config.toml
n_layer = 17
d_model = 512
n_head = 3
n_kv_head = 1
head_dim = 128
d_mlp = 1024
vocab_size = 21992
activation = "swiglu"
norm = "rmsnorm"
norm_place = "pre"
norm_eps = 1e-05
positions = "learned"
qk_norm = true
attn_scale = 0.0884
bias = "none"
tie_embeddings = false
parallel_block = false
init = "orth"
init_std_qkv = 0.016
init_std_o = 0.0
init_std_up = 0.016
init_std_down = 0.0
optimizer = "adamw"
lr = 0.000787
beta1 = 0.9
beta2 = 0.98
weight_decay = 0.13
lr_head = 0.00275
grad_clip = 2.0
warmup_steps = 231
schedule = "cos"
final_lr_fraction = 0.03
batch_tokens = [32768, 65536, 98304]
seq_len = 384
doc_mask = true
train_tokens = 490700000
steps = 8057
dataset = "wikipedia_en"
MLP neurons of a small language model. Each row is named by its layer, matrix (gate and up: input weights) and neuron, and shows model dimensions 256-511. Each number is 128 + 32 x the weight over its row's rms, rounded and kept within 0 to 255. Numbers have three digits each. A neuron's up and down rows have the sign that makes its largest values positive.
After each neuron's rows, "fires after" lists the tokens most often just before its 100 highest values on Wikipedia text that the model never trained on.

L10.gate817:089142178102134176202093130127143155158152127139151126133132133158121101161132121119173162134146141090110145208142172134099100152120143180125070121088113146152103144163117130142116155124081094147158129086090105157159085119141136131114108170111111113156059135138079119121178083124129123132131081131126121126114113103086168147093104119167119181150110090165126130146094091099058093159080044131079141116119208115125123124128151171117120112148127017141158112128155132158209115170107159131111102136162152093126130167107093106041117067157127139098124133098140141088164091146181115077086149121090056139169133111107122071120152124121050130135135105120107127104127127110118086129114095134133113178131132149143069143115150151126108192110074188155098207127128088103083122163142086
L10.up817:186123180082122171136156146172090149135136122118103131163128184148091098140143151100108149120115071114157159117097096164111106125162133148134151119150179084094122160078190162134142109053136145177122103126140114127121082123174147103097119221139092095152134139135083144101125132099160109097166094111112128119094120146122106132139081114130064061160169164092128113193148188109120116150083130139172174096185083079131151149142144121105124122154133116149123146118141194123121095160124153147125088165133143119107188136105119063111096137180131160096194091162163152044159080143115147107148139122115137113127146150144083080113126138135111141131165086085096116093143220167174080189175137122051123096150202127126089097078123179141088126124158145026097135115114111143134093136114087
fires after: " ", " |\n\n", "\n\n", " ("

L14.gate887:174094069151151098146110162182119124118101157140185083101128145093139145112067166100123176120144116063158130139199158124118167145137096099095104181125126091081061166109114105092104106146184143102139146072129105185171174147144147155121083151135144100135153123128120080128217065120116103108060106115130153138096120097104119163108094132125133121168120125085174163135137177124112091225156199172067147084130127118117115145123143134140141145079164156114152126146148152126145107101105162123084060141166089100112144160092152133166078105107139147135131078099115140137062101090120088108141084128062126086104153061130167161202157146096139137164142125048056099140163151116148077115058108072071094131127167105130108093186093114132093150135121119149053165123114138110085106155180144
L14.up887:141167120149187094136063163118166078108083077123139105099097130172147117103115115119160148151127149080165089117168126140109192141196085109127105157175117115124180129170093077156113186134095106121138142119162110103126140096146125141110132132148124141104096117115184091126109136130121081138118128079121098131169151086138109073114121150107105147192149113117092120090096114108090097094176141169100093112103067128180165140148153156098140169127160150170111134164176123067134161181153150110079117137129137088095171125121116123157063127118170217118142059114106143145115105142090151138160106102051139112187146119116154124174154148130184096209111131109146122113068107113080113126081145082176092120164126085102090077158101141141070146095129117127145141134139170164130147102079085
fires after: " ", " ("

L14.gate403:153165104128113080149089180052157076117120129158169177164137103120172159079176124160149191106170105076161152095126192166112194150138110065158118135108121106151101209138122126155146130138132151135102107076126140112125120111166138115077132137151156121131136151215163133159177115136131085131095078082155147055104114072125130172110156137139122176149076087149153136144102176149099092150107122159083155107123123077079156125147085135164181132131144072104132170070176103173138134148082105126138126110182078089161177118111151167205172087121124118120120122117129150075112127127147116142140127132185106105140111140088135176155153155124128113131086075089143106123143141097133083122106125074128102184141078146119036120154158112110134133118152169134103143120106069058130136133118121
L14.up403:129172105102140142153152103135095106085114111141124135130146103091148100163146091139143144132157121127150176103159121117095065158112059127092177121089156132115117083059139116104103137129158198121149174116110122117126151178152069160090133099095120150159110122138131169099166108090104129158148143128116132076116131133173132135212128134116112145096212118148140124085130138065114157078143169096121118139112091090107185079181205107097203089100125111145133144138182183143159204140107130053114126097151163210155130145082096116119119140164136119143158184133082136094108108102112108106097150126073164151117121047081106082091147068103132144128114064091072121177183140092127118160090163126148151156159164097139156169073125158136139086183136098132149063145129118130078111104174096
fires after: "2", " ", "1", "0"

L11.gate545:066163089074086115124158136099116147191069162146170098124096141189153146097129147106099117124146135127128148146181094089174135133135133110132095151112118111162126123092086140138074142191130139095155197133103137172095111114165156177124137113103143108138117136176163112078153128086164111131125135160122145106136107107126089099106072157104099074127155222184130148135122156146136137142066162142126114120182106090100146135059116151169105115100133155113176099142063180118168115111140149112128121176193083148118204111113164115126156160171092127129162092159159164140138118126144124063153138114150115100107177079143136113151205106149161109133135141078079126130181183091160109089146134091091123137083059151120171126146111106140092133120134142080077092111139162066151099165148123
L11.up545:146167117141112121106079160145141071129153118180127045125131063194106077188122143120165113169145156097160118162158170099129139097120079164188091135096124174061124088144132095172088167134095127124148162116208112211147105093159189100092113149111098166122129158164105066082144100140192116102086075170071117132126138132147146102140116136136164082164166119113099141148110125150167162092083134118131122130123114167176153146151108086180085161145117149111143134107129122141108145099107130119100162140137096102157131112116206098139112090156138161141111147172143158158138121086161134054121048146059184154094108097139156091067064080161113157157090126122131134109153129131099132137182065125120142106119156111134171139090191142120152115093150103073153145148158161156108117101127155
fires after: "–", "-", " ", " /"

L14.gate46:226114158141189155165091154162107118086116151115142070151052151136132109103163083136063198171118106116144104127098164138172116214129090128097173148122143131170123148107140139105102117182120150134073172093111110146157135096143144140095161124116136091151150157149169113140146158107124099160101173110161185107122146090135150139083144145178144124088110070174170121110125122109195073171203181137076121046106115113171183110097143101090138090089110125121167130130134170143141159150093092117096093119139184198133152128122085140145180138118097126084119119107114170078147133133133096137110099139108114120195128127070092103171118170187118142078058091141116116164137084118175129168109175105108129133175115157147098125187158141117088188131151124101192130112165042042083157134133091
L14.up46:125132178128091118158165087172138160066157123108101112083184145079164129139146115111178109110137164135147127094125170066083102149111125170190151211159100148120219088135142160108161124101090161120116166165203151157136087152178038138107111152151126090123097141093145099126104115113115090120127088169139121146101101126081165131134096101114149105142144206085119129149094141143057161164172140113120163131171131086096137150111108130143180060129151078127050138108085159132135075115087094129146151144145141166095165121099088160125183108127063105115123152097110074130101095153173146169158147166119120178120121117140119142127165112080058194136148122169082117109066114100143095102172127016165081143144154081106112179145133077136121131172158156163127080225167113177147138104161133
fires after: "0", " ", " the", " over", " for"

L6.gate139:156103142137163145078136082154171145140103038128118129149081127169121124140147193151141126167128121112140125217149125125129116145124178140139106054136157132145119215136118101141180136130161148126125108156126105191106088107134104062080132157106194080169176113157102130136113138086102101080110103140135148199129128080154142072119122152087115140115097176126140136106101122069111133152127195175118100118125147148140201130098127139145054144125148139170122129142145094111138164129114139170118133142165157091134120109078134154109107176109192141122109106046149108098170178119135088072147185130190154079126133128120097098118175090141124127093174144085128108147114106140135081169103147047092130133246151134125135152114087136187145211072110179101135093100151102165128128150041115
L6.up139:120130140147099115187169105107074131099165149119160178123110111170146136114121106088214014074125143152171158117078168110119121105118127102130073107102146114101177093123104160138077172149062208126147132122129106109097161146118107122114153095116124145139132123137139183148101135191095130152091135096127129105160142145059105113122138152107091110096168107167106149110176139099164149017151132145137095124080103147145096135159135175143154091140123211115130149148107124196117115113141114059164108133163079208153168109113124150141121129119132098138133132148136134176139121119064125140123139107082124123126136135151141093158161140163137175104122077139102126091104171173056140107179091171142171111110106148139067120182142134123093117112121161118150104156106123104101186146155107
fires after: " ", "1", ","

L14.gate884:202120163119125151099116073204146174139161159172134144148119064114157093091090153133162111179129133113156170130109104085090122115143170110145126142170149171122092144117144122121209113086106085090088111120105089121132178151170194091142087145082168081140155139086132156100129161090095117104115099131124135116165063186096134111154143131112152166114167172173163158111122112153118132159095108096077162100119217119141145127078118130146136138156078072111103113136075118168111099073091158163113114116127196173134177080135129156131145110092134124190138105084151098039135116045174066142176119186155114142105178091078133102144176117181094108141106097096113069085170162123102119168136150077118194063133160189083113156148130128152102173128136124139141075170156136064075128153196105
L14.up884:148166130079118174166110144165084126123140117141131131132122101114184134099128120166142084056105173090096118115100111085130137141123146110112167091108092088090112122175105111168118141183140080131141091176096144129121119138087100137131103181068156154147093150073140095101156130122097160115130089174151098186113094190092190109156127096136087107143096124096116178084183087114150114080122085070055147154083211121179157135155112137134131155167079149203161083114115087128125081062153103158102162095137158123107215189094105177142136187122108068136062111100106163152100110126160138123143075131136163106167171133148114151189172119190092140163105140127090093116128135140082162194117097104103191123119125123133176171150138162104132104138037097123112122094146095139055163167139134
fires after: "1", "0", "4", "3", "2"

L10.gate339:086189094112158141145141136125133065215087122094129110110103148062092111068188172110145139120161132130079178092102123084176118167138104094145122131090173170158071175115134145114074137161190055150121108145139136147156112153147084123162086158133145125100057159134075091176208103128204161174137105114134097143178130105156161126199119088099132146180194134103167133134037086061086115121135117133142223116133115148156117153096127129136156140136138132142135123102185125080135155166090092083145139031122074182149160133091189197173080101107075022132100156090125096161115122166152132152129113154112112146143082120073104117145126181111145056107094116097163164093200110135126135147163128116123195162106142164175139116118074137141147113174161155111131123162154178116131147129139107
L10.up339:120170084119089127099125135092101095092140083145129147081106109125128214163130166114116105092180123173152159144151139176113107145102089160146062093110105123185131131111149073166112143225138138131132162113164208127143099171109075122090160115102102111123130163163167134150133107108124135124247084159126191106122082118123117124178176110144133194112165168134139150122141082119116130116179140100186109147124153122139157034149148129140125127086211066144121134150154173096165131146105110162129155148139127151138136113125173176149199146130130105140138135142149142087117147098173088107160138052096080127128091152146162099100147165122107108187125197048175116126144100137150156150131128136218114102136131112122156164122109144086163119155158146070118073154157135060148148151158151
fires after: " ", " |", "0", "1", "3"

L7.gate1003:119134109107089091177093128113077115103147177116086099125109145132096119111114127161136122148106167097151137144107134141145089146140095130170113112149116160140133151172124147153138121078081105098142126062125185143174163144178147112157112135171094145059104126095134117110160117085132064173066129112171052125115099137089142151144123115125160224177149129129111145062115086154152093206127171107067162095192162179108110134125123121215172189172091113184144113097078118113102122178132126055122143188134122131134145175099130160120103072171099159092126162140154152133082090100171138100186108112126079136120113119060144181165136145111156099112140143152093096050081101109101097125134159063115134061094161098151122124124113119124127102102155146087075166073101116100113111114169141
L7.up1003:171087125103125079149066113148129124136101166108086161118130154121121185166155128125093118151111149131126152118086142210142116090151154108092109100080119061112154145151142089107177094080108116171128115100159207138143089164169113106118200153121145148149112118081147123116093161097075066126081074077157099079104081129114150167127151147082104217159139151134097134129161066134146076200100133091094095081107104132127158156173120077140153147100113128202135175155110117163168163116114142115100146154056148119136092135129084104132072140145166144128128123118175128137141113113149118078137130114138099134147153132123084149191141151163178128112170141151076146079113075133088084112084127106103095105139110098126122185178149137132095111076105119142154116101061113119078122108086101
fires after: " was", " were", " (", " a", " one"

L10.gate745:134136069088222117131130135117091083153111076174100139086149073139130102136136162096116116120169136161053148106119126107110123128134070192086113149096188125118099132143159106128155143130216129148113095148168149190139107203125176111104146129126157103156116150141131092169107131019158107179137069112105131100092066101144141194110136135077177142156148150120120137152112153119125083169159130141118126111155185087117126140118110114138165129116150103161109099131142178099114137140126123138106129198184132138125169182085152140136111090178086101130176135144117192125106096143214093126120153099148098117143109044125138111127150096103166051169095113110162080085125070127118115167130087097099138110181143125149127146178122127121108128207146170155111115154107154108151156141126210
L10.up745:170133131118115142135028133161133088112149093123056161086150148152156094139129199134101100109128130130120120180120154141132177102166134155142167068088117106142122201174184098114127126110149136102150131135084101120109154116119114160140109154072161085155175119110161054172118161130131124115128108121076137123177108176139179139120117178044160177169107097115099136098091151088147140124098083106077106089112159128139161119134100140166120154136096146159123152151101101137154111144129151117142158081155089098127164172093141198092168114107170141149147071107107078134163108120141119109134158115146120154094146135077105109111168112127160138151164124122062096144113082140111175105187115163111090126213108128144147105198131118187076121174129094111151163174110158127129147161110195
fires after: " ", " to", " on", " at", "On", " –"

L9.gate57:132088096109133153123076153140091139139088088158114118108117097136122118129082193143113174124108116140079127193174101103124107102160164176116107132114173025127160089115168154106156118088176117124148104167165107097129202126105129109111133143078092084085139116119155138135128141060100145120070072138147111175116083122187122095088172148117090170128104181151095123089107167103090144163117195131188146159167085104129145158107106141189112107159087167150156096087127109098149128079134146070116095092136156163080136134141160193164143200075090153161132146075168183079152132142172101204133124089156109138135134125155110078143168125106136065116105109134114118131116165157137173143162125107167149149182101180084173074175141141087071176145151091119144095109172075102127090137118095
L9.up57:165141142067126109143182169132066171102116106094160095115146106144140161084116098109134095166128163157095090138111159091169058142106097161108139072097121145145170101133081091168080173191151099091146104167077136146155164173140141159173138109136188136145091073093139096082157141155129117138131150102155139098158116166067160135118168125114101121092111121131103122156122121103207133195146118157119119079129144135179111158109142093131121116121088147183141078123160118173169075126054114115135125136208153161136108145141104113130131127113100100064147087156104096129108137096184084145113162127110152119111153137111092172153125150129124124150096114153067081152112112139115080092141140130091169124138185172157089155132145139150134161120101181123161079086134077128137124155167066
fires after: ",", "1", "2", "3"

L7.gate841:131109134141131054062163156109150076111155154193153123113122041087138144083138118152062166134136129122143103178196118147083133122138113135102103182139133133183085136135129141104167113163183093108186109104123135093106115115162089126129149119131108119159154154091141133114104118145178048125114124118134176168126097118111161161157150168205147175158156108094088168176102105145043100149137096090105137106127156060102134111085121144074118150121129095121172084158141093114146139117068144091183124134162137107130119184118146173086148072154091157159116164054132137153106108111178072174080077113147110121114140111132067204126131115121152095153081121111117116110095098138149124147094116117116165136106224201193112126130160155085096126191108084161139136180066129121131106096121168
L7.up841:150123131117202164115098121128101130110119084097158118159123063099127221175134067179073115105123111130124152143109092094114100172162051151111209157155171114117082092136124046082113148176130170135141148180113172101123201162129116138215095115090114135108157149106129102153150132137146120131107131141140196133119126142118143170136120102112116151114162151163146153146105139138130168150161121135160088096137119145114153122152118059115162138126035184112125119108149104123124112161171147102142104128118152147147079208155190156180131177120158147116113143208132137155147097133130104087129144161120120096129106098107169086120083112128146097165031195098103144094145137194128129168089127151187113160128125170132133096129162112142118061134223151141047096165087110139108104132109115
fires after: "0", "2", "1", "3", "6", "8"

L11.gate538:176119129102126118153121116150156116145128113143130186093124135159137106131140136153159127106158110104113123154103125124132110142121145100109100139094141150147155140135070075165105147123134141158122204118086068162116093139117137137144084194086167116158124118150179051071122191036088057085075130115159095157083110090140126144086122041113176154121134143108184147108089173150171089159132152129103125126220163100118091170081146141183176142189143142133175138159151098130136156138142131087072101168158133095080169118100185109138046069125151193155139104132137168058096104110136148154152095135124124116139117124047155145083155136080128118121096090087071078098131159072128105159144091108044060126135213132054139142139102101148083185110136167181081123132103144116079127157112151
L11.up538:122063156130092131138127066140107149102106118121127117120149125070117083131144170148153190097129112138158131140121143096115191119131145044126144106096148139133071116158170104111117098100122108157105131132113081169142160135138162131104060129143176156097164142140193096152143129162109146139149092135135175145156151129132107107133166160121138109178137181122126136141089111053154076164142163127071102098106127092110127097159157151109183137152145129146165151098083176096097132144120085104071103179134084094109131138099202146085112129133092155121178091090131144103034081176108080095110194161075196138147126115146102088148155029098171147118144135145094052184173152146130088125138150086082154124058184111205110101142072129133116122120167172170091076171057132157091115177134169
fires after: " on", "On", " On", " ", " in"

L7.gate375:132144126144086138202096105191144212149168147129124183078128077109080151151112150082131089067107106169110145131120162136062124121135173135152104179096083132165110192161147142164110157105146104107158039157132080148143161085155134171111132118180141092089142126109134093117165096103112086125161144123133172055068171089177101120138116111157110098124107078131104119107140116127104144106148155125129161137129141072113177087114163220157151118161140087108173101088138126128155123188103120146086109170199132102153151119077183193145124091152082079119087064104157085075149130163157083196111076132146122109128091113113155078179165093158171116103180117099181118137063159063110087205132123194136132154168068156152102138118117138141111112152106150157119118131158112150124155117098160
L7.up375:161065130144146094110000113135144095118164104159112143141143135121114116142115153105116084139100126138132114174081135122059142119155138131148140101111117174106100165141197150137125147162160146161163131095098079130129133101132130134110091169186057130208144125159171134130120112132080041096149095129133172142104151119119089115094141100175110154154159087107126147117076136151163099126199170094152125136153148086146088099124142118166125158138149055090131162171150064146103151163090106181130133191153081129127084153125218147121146165117110056128151119210130097136118105107130125098128071126108087156155087121148124127169104109121161158158145119182073114141061078107177061129095114155092130103162196151101157113134121130112103152064145130151088138118130100130157177167090142
fires after: "==", " November", " In", " September", " June", " February"

L13.gate971:154108115086136125174113166100105087096146110152052156062154117092158052115146110105137112131139121084149187095112117134121116116128159118119153107099134133140149074112127167194124147143130128086111121138091108103074095165221114129146063101109120150153130141096095101066115079168204125184168125132117113123123137071084137154188142135122179087132116116157123113083133092125155157108169134113176115055060119133113156154132097141175110128100115199069067079104130146104140126110122100117127148126133153116102131139156101178086070126152102183136101192075139117168136083162130174134101118124113156185153108151107118143129110065083059093083091135110135150076116107125130205131110171160140125124112125124147141138109167115123107186100164100131063127110184186074134129145109155
L13.up971:127153113178153150160146179095116171122135154135149157114129125114157130139065142121110110098096139149063172120136132139099107135123143095171139129079107135149172059170151097115092130116073124141138158130175165178168124095138132126167113147179099071163125134159136171119140108144122170053041226164094173125091150224101102115129072124130110149199147142070143175161115152129133112098100109102090093179194141135115124070163156192103112128115188143115092175117158146160177135170132131129089127062122097155113162154150126109109112163101125107170178131131155132098099068177128180050078183047093101135153097112123096117168127089141126120153151176121151150078140161105156170100133140154183191156130055108078131133094117093110148156138122111131114137161141138152117114067111119
fires after: "1", "2"

L13.gate388:129156093080154170099079122100107183182173062166084085104136161132195140110179123111166125143178150090121143147218138122133135134146141171129110168158130116157156162122095124190108145091112123144137176139115145227145140138128091129128151173124124152152078139199126098131112105089104064155102113123142144105096115071190106157076163110096126144194143113121099160164144120126093156115097141130119117153105125079142104123129130096121167160181118122137078151070119119174157155052117162129114160152147113091017137124108173051154113034113132152145169146165154150104123147124146125104141173105174081124065166059088151052147168152168129107169152153092126072132159145117115127140139140147159105106142097155089096169093119152181176130129120089140188109135112128068158169111184108
L13.up388:126109082084129161176185153072108081068081129098120151114090099096122152138204097115193109118126164126147115130143127077129151148156065133134105159087127129102135109103137104167110156175141111143150079133170141026126135170149098158156155103094071126136143116116163116111081145144164200171189132105163182133186162109103136112123178082120118101100108033142074102053164055103087174125169117149120172132093115125172131144163080117083170109111128099118060139071147076091143132128179115045122136115145141188166211140168072147163138118162131111152096167216141189121156173120131120191114095064121131144166136141162106095084150175155138082115095148110137159162137146178096120146102163138136146100138069078113071121077131169131131102111145119092141100148166084144120154155157123
fires after: "1", "2"

L7.gate433:200117175098071093099088147113115090149117133151094105141147162115166054173149154167150190164113078178106164186148065112049086057176121171148099100122117144166095128144112153146173164179106153130108173048119105134129146094157110132123075103116120114162147140133090151133181146180103106126127168157136095102153117120106103181099155126134158110143116125133163141111121109136148085167113135134119131097180205105114128098121142095188137111145125101113126095149125124113093098196093104133064105155177104085132145121090134134151183169141060178150148153097147104163117186177169136217147125089115102147129131123153116139145161108052145178128214077096117063123073143106149132168079116179116134102088136122119091171142157119110066118133105238094127131145129144128147113104109127
L7.up433:156138097075161135132068186054086134118138092115138117148142081099138113133154094164109147191108093074176147116137153081114096143123108164151124090118075120146116159129127143158107155093161138128132114118110096147133137102103126076087140130121114151109171118179161156156109126138153131088121168135100121144166072118130182155161133138127093179140134131146138108156165094105136089115099184155113093132113137152133181176170141128155048131162120121118138133164115084155072112143138126157124082132167162091130041202154160101177079139097161112126140143138059151136152142074152099122166141131149054130082137164141092146191151098156164068152121124170094171187098176108116126087125100091138133124104133083089057146095172135075127114122094101120112120133164147134127091125162069
fires after: " the", " University"

L14.gate770:132133126151109104179164056087108113150124140143082082150144148139184078099178147172054143134123016149167108137141154098089101188124137125140117199145142114076146118150108127152143123143112124160088187084135133092072119151141130182114090093136164105106081154135135088181097119160123151162076118129162125184133139126136148162138154178128118154145116146171200108113137113166138109127178155148089148088143169107114162158125147086106103122117116112108147084096101131106156042107144124123114136151106158153118164088032154174130146087071068111114093146095088145147118087131170097117118113191096162116134090113068128080168161056078158159120155088142088137105104128115137132153088135109122180170141193135176137131172093095148098124147195162177095129133150119088135081162141132
L14.up770:132171147143095133105117100102139101152123149101148161124109171119126095134083160132129128060161138127149177080145140185151167095152073089130096084107117154125092073039187122158129085124148101121118149149120127131198137155096073118205149130059081098135092131066119104160201133112142167110127160082149174097129108131103142075116133154146121160087107114098118157075110109103099117137133086081116153182127119189090152142115134162149140146070073152171148147128120125206067175124082183092101118108133132191136123186115135105127079104132154131111149097148085141099102138158164088181086111153111098110127107089128080155130157194187150172131089103111138156171086059066148114118129124113119185105102114136183060171129116148121089107109125140127120169103160171101134145134130145
fires after: "\n", " for", " the", ")\n"

L7.gate373:136095084111144120131150111181145078164090118130122125037108111119147141132145153112180067084175150166126109111167122096134095112110128108102124134116080141183105138165128110169123170142124126071108074092126073099113159177110097125080127158116107170131161159154168128129124100082136088143132122126104136173065088113140091146101131143151157121107128148138111137130119142126128147182101143146088168159144118110110155127139108100154122141114194048192137150111092135100132080123134092143094130141193074092106218171123093130156150094172103127101091111148124167097093095239128185091135129098131118102090128054132141189124138075160045101123128155122114067113113161109125065193146197103140108137104119084063119155105190126151133151145141157113115105119137109067090179131161123
L7.up373:179134137127156137148139179060135141098121166138155160128143141101191090079130112115129148073173134177143085082101107102095167149117132095105113076149137145140094139163117129112109155212091122115105100110111142115154131128149090075140117142086089104167128138087157099146193168108127200111146177146152130117151134127077167090193106143130127070107124083113103186065120115095171148109161084027138121156129147162149119122160129141119156135147129152120123096135076148091131105150077150057141092149082112095098190142134099131116207083124113108113098155141090111090138109150128121200149073123077166127101115101064130173114115077115127154157090114102067116153104124132115102119114109130144161182070103144130130144128099084142063082135118159118152124192108108125100118122105121
fires after: "1", "2", "0", "9", "4", "8"

L7.gate357:156068120144123110133107137157116133187106187118181118086117145183108097134167142145146099155147112115100144144156120089136157165143140190096204170149123174169106157141121160105082091069123126122139179095122143178118102127117136170125140119151132098159081105151068163130099126096110065161106111137105186089118083168188095117062151147095152158145149193129119115146134154133116108174095142101182079123154129129128126056070081118093175117104114091107112135159079138123136097183136128084164110159159121154098140154094174128124120157146087140104134100185055145080163135164091140087089151134151039121134150096162138116112158106111159119149166081115111103115165118136115106172145109080111137160124166135128133134153177090161117145099110183057123123143102167117094111121175144
L7.up357:170091132107107089172155059145121161151166126123187105102084131203115109123128184151124121157135121088133123191183168114170122151147170150138197152190136206156086162129134168155108087065129124080118146123170108180072134153109081151068054184174156128120111117150095167125086123101100040123116136094089169140155065134168105133120130110146175152113145149090112129122111133088098127161091163110157120094208135159145101112028133141154116107134147049121125160171113148118140129140075153093116133203168110102152145151113136087125131170136093139120167066096115112094133176165116153126130117153146040132115138087127134092173147077102089126129188078103171054102147144138135100159118141080102144139134133143133106137116151154152153122102108184113138194124094133132145110123151140
fires after: "\n", "===\n\n", "==\n\n", " |\n\n", "\n\n"

L11.gate839:189099120085120085110097096227145093114161086121112138112083119094142142096121108153126131115117147118114079159147124051122155101123185125104138171124106170153088140145114105189148140173124076126121100053070118120174211164107110111122123142100092112137163173189128182111176095158102084094091138126137145137143145117079157191140183117171120127083135135146123188088143098117141097151159140162090159131126098123140129139157134088203090100104039061167153077140106081155129112138149133130124134166157149058079147107075082158064169144166108174126120143099154114139146178142186126110105068127137098165135097126115097110116161109138059162105139113091115103125090114121156119147099133168097136112196161146099140164174131095197128130166140175153111125132152104136153144146137147
L11.up839:138155060153113133180071151141137067149173159089091056142124114081149165096069123123147080149133120140147173093183174130153150099106072164145127117080152110177101117130105185136119139151132115141113114107192137140100177063067177150070115160148116140066100109141113103179152076135188146155109091122148101131140080150146094169143097152133111124141165091122125111130085147164153092120101137163113075119161062180081152164161109090133141158156160171133106129110179105145143129101072138080101134117147128171130126121138203146172102148107112159127159092118085114125076152144101152129125117102162087117134118145109168100182160117159115109081103101112068097111119111171119134068122143192138139142109195112102112112170139052102124084107141125159090180098127120046158149125128102
fires after: " ", "-", " the", "0"

L14.gate31:090137131118147158159104104113176108143144112096128174092114080140117172087166172128100103151190130087131128153098102093096134155117128115156121173115182117173086154083076132158094059090164137105137122090109109140152145085180123123108040132143111118040120172191134116117124119097123073085179119146115105114129104104147157110135126150112131122138166173109145090146169109091129080113133100109126134114151140104173149143084127152158124149130174143137172152106071175103120158116100122168130127095191085074111153095141144116128112131195121109106126144137074157100084078122097154113147172097145150118121143105106160186157104111103117144103142085108142055098118170092138083145160105111155139106139132144147185138102115145204129188142147146071076176105135100126156090114157126
L14.up31:138175137139121150119096097148124112109098119084120134088162101132148057199135123072123128096152136087089182115154135099101160154158059115173158173123157152105061142126136119157099150073104098124167133121044105151125132105170093135084123113088114088120149125164180142152133142151116084110094120106149117143064095126129104119089129076065135214134156191139097143131138136092111097141114102140091105110199105064140150128160142249158111117081109179197179108132124120103119123161140190142123129093187048201169179184073107115133085143170154169111144140111060119075119185141120132165136128107086182096145143101105178125109127141160134128099117106088098143097114171078111166166107110108116123112155088110125160180119133161212061118150169112106128139128064101197118157162103153
fires after: " ", " |", " −", "–", "On", " On"

L10.gate731:129115207153137112113071143169141081113143129132104084118108137096147145191069130151096151150119098140132196141158141123180158134142145139111159109125133101130138148120160165162149115117131133102117130105140137183093125089168134116054095144204170096089151157165039174144165065131083192155149098136118130148111097114126143164155145147169135088165139186121130143167116089160158103116097118063088117155154173178147193098141083141116084150116112099115158140126096168119087068160112128090174133061155121149156097121109122140162142133134147141168153141096127163136127142128172142150106159192176094172120150132191113107188158128118058141140173070085173130145115129140098108122117188144175165163124140127128113154148144060188146131170092189079147137151123116127141136132124149
L10.up731:161157146080101160131114149117140143146145120105159144076134063101124139183147135143095122152108136106106079139171111144093121122110167120147153067062141097128157118113175133184144102098114153139119132147095031135153127092077118182096070192133103069109145134172134155172159113147105097120121123124150107170182158154100141162105114138121138165156087147159147153149155110148153091128106134175129134181135147118150099114122139080141077168150163168208122151199052126136112073109190123107129125127154182145090132141171143124080111172132154132140141101118096145119177098150128120168142182065162074100133179121078145167199109108076122138091118122161160090191095158116124158107087134185065183084146044148179148170143103148117103121182072130089123126096173114168148135151128088
fires after: " the", " ", " The", "The", " its"

L13.gate726:097072117097084141130140041130082119131096128109154112088068157115109129077152128112071148178165099082180181161139137131146099147156093143193104163055142153135108164142149118147101096180160161153121111083127192093138125113126094124120126127112088102140167143137140141143139125120107160188154094111097117154127077131132167189134161146160173209112146155167137166156157110082158137120200177168100197115104081104103176151106117182139129128096077137118141129138150123099154128110132134091129096162183135166141138105109119137113100117159138100114079234117104133178094088141171077147118151173124101161144120087113120101122166193127135087120098035134110131147061078075126065091120101117151195111145073165168130154181124144170075155156079092166097143144144115097142169172140172
L13.up726:108163142120107162142156088145135166121164075131214089089119187073117155157170200110101122118130140117144117148148159194079091140157109122166117161087129109183129111143181132149039090164140192148150129116130126087187116106099103124168070144074090072202163147109155106146179136125092162168131070133097152193135135148127147186107115149127137131120135124136159151150085155105187119140155142115105079091161050110116105079066097153123155089128119118123138174136150157121170120167150147174135109160178068184172122134071144165101128147130141097122123159106111141158125062125128110108107159135153109122120111106183116138140161141155154147124158077104155131184083073110094086105097123160105175112126072143170130115148110125114147165161145142108130091125099161086130129124125102
fires after: "\n", " |\n", ")\n", " "

L9.gate550:101154125171167103123131124124139122125139070106119140173132139141126113117166160103103103145093139150107157087143149121115100102119171052104133083087176107141135117107116095178070154142082172077127120135122079185093137133133193071069166151142144128146164134091136088127163152148095083131110113146072138141136159090193156124080071060109102136132137142170097176134079094112144148112174108088126132107098086085171120158115159120145143042184115128121141091121121108146149117173131135074153149121173145128130141216069110167188098150132131139077099081170196161136115125109115189141126164094184132165127082111104131100131087152177154129141116142143153106073057137135108148122134191133089120124157069169068124100133168190161101120108141142129111127154149159156189150157115102
L9.up550:145125151162117101128052057116173093098134169115141097147128144144123117151089115143108122131091109139133113139165184105128119166152137116140119192103100155160158180161198095089090160103106101093138119142130086116124149108097139136101134199150157116147184080092135179145165212118169099106108123117130122158109121146159140150122101133095136107096165152094121157143097150125142093161112145157112152180123155122119168104128111118142107195172158036194126078108102160193116075209142136193129087136112109150091153122122177114131106148160116147125092098212185151152131144197143144046130108165150165089156140141087090147076099091183134113157167088132122149144137072073139154153075132134079112137093106151154101121116109137098140131105124127136060166117117125103112134124151133
fires after: " September", " November", " June", " April", " December", " July"